Weights of a small GPT-style language model, trained from scratch on English Wikipedia: rotary positions, a variant of Muon for these matrices.
MLP neurons of a small language model. Each row is named by its layer, matrix (gate and up: input weights) and neuron, and shows model dimensions 16-111. Each number is 128 + 24 x the weight over its row's rms, rounded and kept within 0 to 255. Numbers have three digits each. A neuron's up and down rows have the sign that makes its largest values positive.
After each neuron's rows, "fires on" lists the tokens most often at its 100 highest values on Wikipedia text that the model never trained on. A number after a token or word is its count.

L5.gate130:113120107101088126127116162112095174109168118106103115111115139122190185139103097105112146126137124135126123174107127148132126138126095126138106145121114137127136118139119135143110131098114115139111122115132109149151149130117119143059133115160141120142109083117136109132109097125132168106
L5.up130:164116143151137086133105165126146126141102149140140143120149137100184132128163140157184153111162105097118159119102087095132110135158118089106101111123121132147139130124125151129152126152101105118140115133142138153129143079138098154133146106123126100093119128121139148109152195121098125115
fires on: "om" 30, "ate" 10, "ive" 7, "id" 6

L7.gate310:113140167102127171129111111157119082105142136139155155126148176114087122097115095134145111145146155102104124089116150112128156125129134144146101180125095126112080088153141125124068092103170135134089102153127103147108182157138125089128137115116148083121085120111175164119118101130129087137
L7.up310:105100143105159118116154141141116138121128120155159122154149136100164150123116148110119095157154135120099170126111151102123124133123090165140148146118083110120131122095120153135093152135108190129125114164115139146181115142106118129097145156134114141107113128110131140095123144155135132108
fires on: "ol" 14, "ording" 10, "ang" 9, "b" 8, "m" 8, "ition" 8

L2.gate173:119177098119106133119108162125086177121111101113109146122116157123058087117093107139126112094133128181135120144124099135114106133083154119133184075136131113190149129136142114143161134114152132180118135126125185107152118144126170115104169117105149139138158094148081129108117147113101133104
L2.up173:148145085154112143152141151130132149143142136128142115116106113104096126116101110154125143096152115178162149115095141121129109126126110178122127138124117114185125137144146127107180093117120072136150108117138083129101082146116153145117151077127139123100174124137143129094146109093102082146
fires on: "-" 100

L2.gate402:115155140148122097097140128125159160135144134139127084144090170126117117115146124144111166103158128133163184100103099113105135083115126097121149105138160118177126141116125137132152135132144108160131102142102135143132052140121117108121124149132109099151167093131140111117084147097063107110
L2.up402:093168113100132106147120162130150174139133111111088118142116203109126073132144116150118125114103104134129155117116105135149128138116108132127168117129125165134133140115105144124164104130166088148144118156119178128117062135084118160108092123129130163129139111146142083157072109079071117119
fires on: "-" 100

L7.gate64:155159125112150124129152116172124102138123123138165155134118086120151056137116080133118174132121167109133107122116129126156141164180143143136138087160102127156159145162126147125110108124131152079150112109121119145080092104145121128170134192112114109127143146087125170126108132126151148134
L7.up64:144146124195115104121118102201119091135107096137174153131118104132092121171148088129117171119129130135153151138134118150168141117133113118121158170128101104142139137136101136114112133132089143114118065091145107146109120081138143147139110124103120114154124135081126168158102158122090144099
fires on: "is" 38, "as" 28, "iz" 18, "z" 5, ":" 4

L7.gate174:117168102106157106092167130134111109134111099100118164163144145102158130105136155116119138109115179134095118149090117097128129131124132126123127139134154112155127133116114135132120127128155103069135104067116149161131068140177117114169082154153148174113103118075136159147121135132162077129
L7.up174:124123115153140114100121102164112149089117116114097124143123130135126096139121115100148111115122158140117104164114109112121167173135119148126128137127146114116144163110119146128087123126131108119122120118129104149147092098156146127140131173121144110162103150069134191141115101091192069160
fires on: "is" 58, "en" 18, "as" 15, "iz" 5

L10.gate68:074138144112176147141139159138100150126132109136132161124100097126136102076134120143138141085129135139102112141072144126155107140105138113165136156076095139117154121136102161150177126137120106091141141126090085132112132115124124108081101105087112164124084144135165085139103147072134103136
L10.up68:122148107137117106127131134172144152129109129131114130125128100168139124117171127132130089085108149144158160094142127134107114110148117178149102144177161137118171125106128117150152128125120125129101133153123130130150154063161143116100132154141138109131156142128102167108155116149156113127
fires on: "3" 27, " w" 16, " sm" 8, "a" 8, "l" 6

L8.gate157:140143113134135166087096140165119133124100104130135148139151112091150155095147094095176177114124102121126152135153135126107106131131132128122154118152115147123147128101131130092109119098128122109117129104172109192178090116179111150157144143082114114114096117093164137128157117134083128127
L8.up157:172103117140136115091108129170101083120133155096131148155130124101161099109157126135142161124147136096167131124132146103165184130156112111154123136122099127114132130136118115108111128146161124127144141154092108150179115179157112143122126124128146122147129152107090141161126073091125127099
fires on: "ut" 27, "en" 12, " des" 10, "ed" 6, "let" 5, "as" 5

L2.gate211:131139108154082175163167125142115129125135143160082122159153157141105141105112128142144125104127143171099125132108101113096126166167126098129145109115137172160130102152097141157161148166151094125139118088128137132123162116144128098115109087155118150130163071156094149130129146121084115107
L2.up211:169146096134153147148115134112153173111129126126142105103124137114131104100081050151124169148100076104163106116139130108130127104122160133110137130138113130173162102128086122139131143144125151093098118112143172123156085152105114089122147111138126107140151125130111092073142113105081145161
fires on: "–" 88, "-" 12

L2.gate393:099145114073105112158101128083162167111134109146135126166102110145135131092097090148134128119125111149134121115081106124113113141112133136140153108116171159133086120136116130108158141154161114151073139123162186131163098143104189124133103114093122118112147079141106145129156103114097111076
L2.up393:136097110125104131129131125139117141119132143150105080103124121093131133141149089150106134106161158141143154116128119130127087130107108126142134127162120108183119103123128133108137145145144118140156098135138115177150151096146143131127105116124143097119144120082110128119088086155096116103
fires on: "-" 100

L10.gate155:106107150124139135123116132128124114140162168154135150155095103100139168100156154127191162119111102147112121154146165111110067082161088079163114124143111143102172074090116112136128140158161114100114118138099095128153125139097138125145069094163142141132140190117161118144108127087086145151
L10.up155:136141121157102088143153127140150120156103139132155116110143179119124082087137139143122120116115130136142148107142134141067170141184139144143142159135141162168124103127132167135145126102149109088112126137137079148131133119099144158124124139114138161124151133152113135130165146086140095129
fires on: "h" 23, " Sm" 22, " Wh" 20, "a" 10, " sm" 9, "le" 5

L6.gate352:148140181100143119151090158136103148137105124167149129127076092181149186113152149132116148105132150120104125127116126150105119114119129196120139156130116140145129091105072104124138137128136112152115125115126144081132135100140138133157137113142126134114129132123129087107135125118120146119
L6.up352:126143146054095083127110110132128126111127108138134105100079106114145121172121130178139105124135095144119144083129176159162139111105148163199162134137134107123156131098145097114146115124145110123126145155112122121159111109159077130134137154138122145107115120170150109131078123127113182109
fires on: " sign" 20, " film" 17, "n" 12, " song" 11, "est" 7, "ann" 6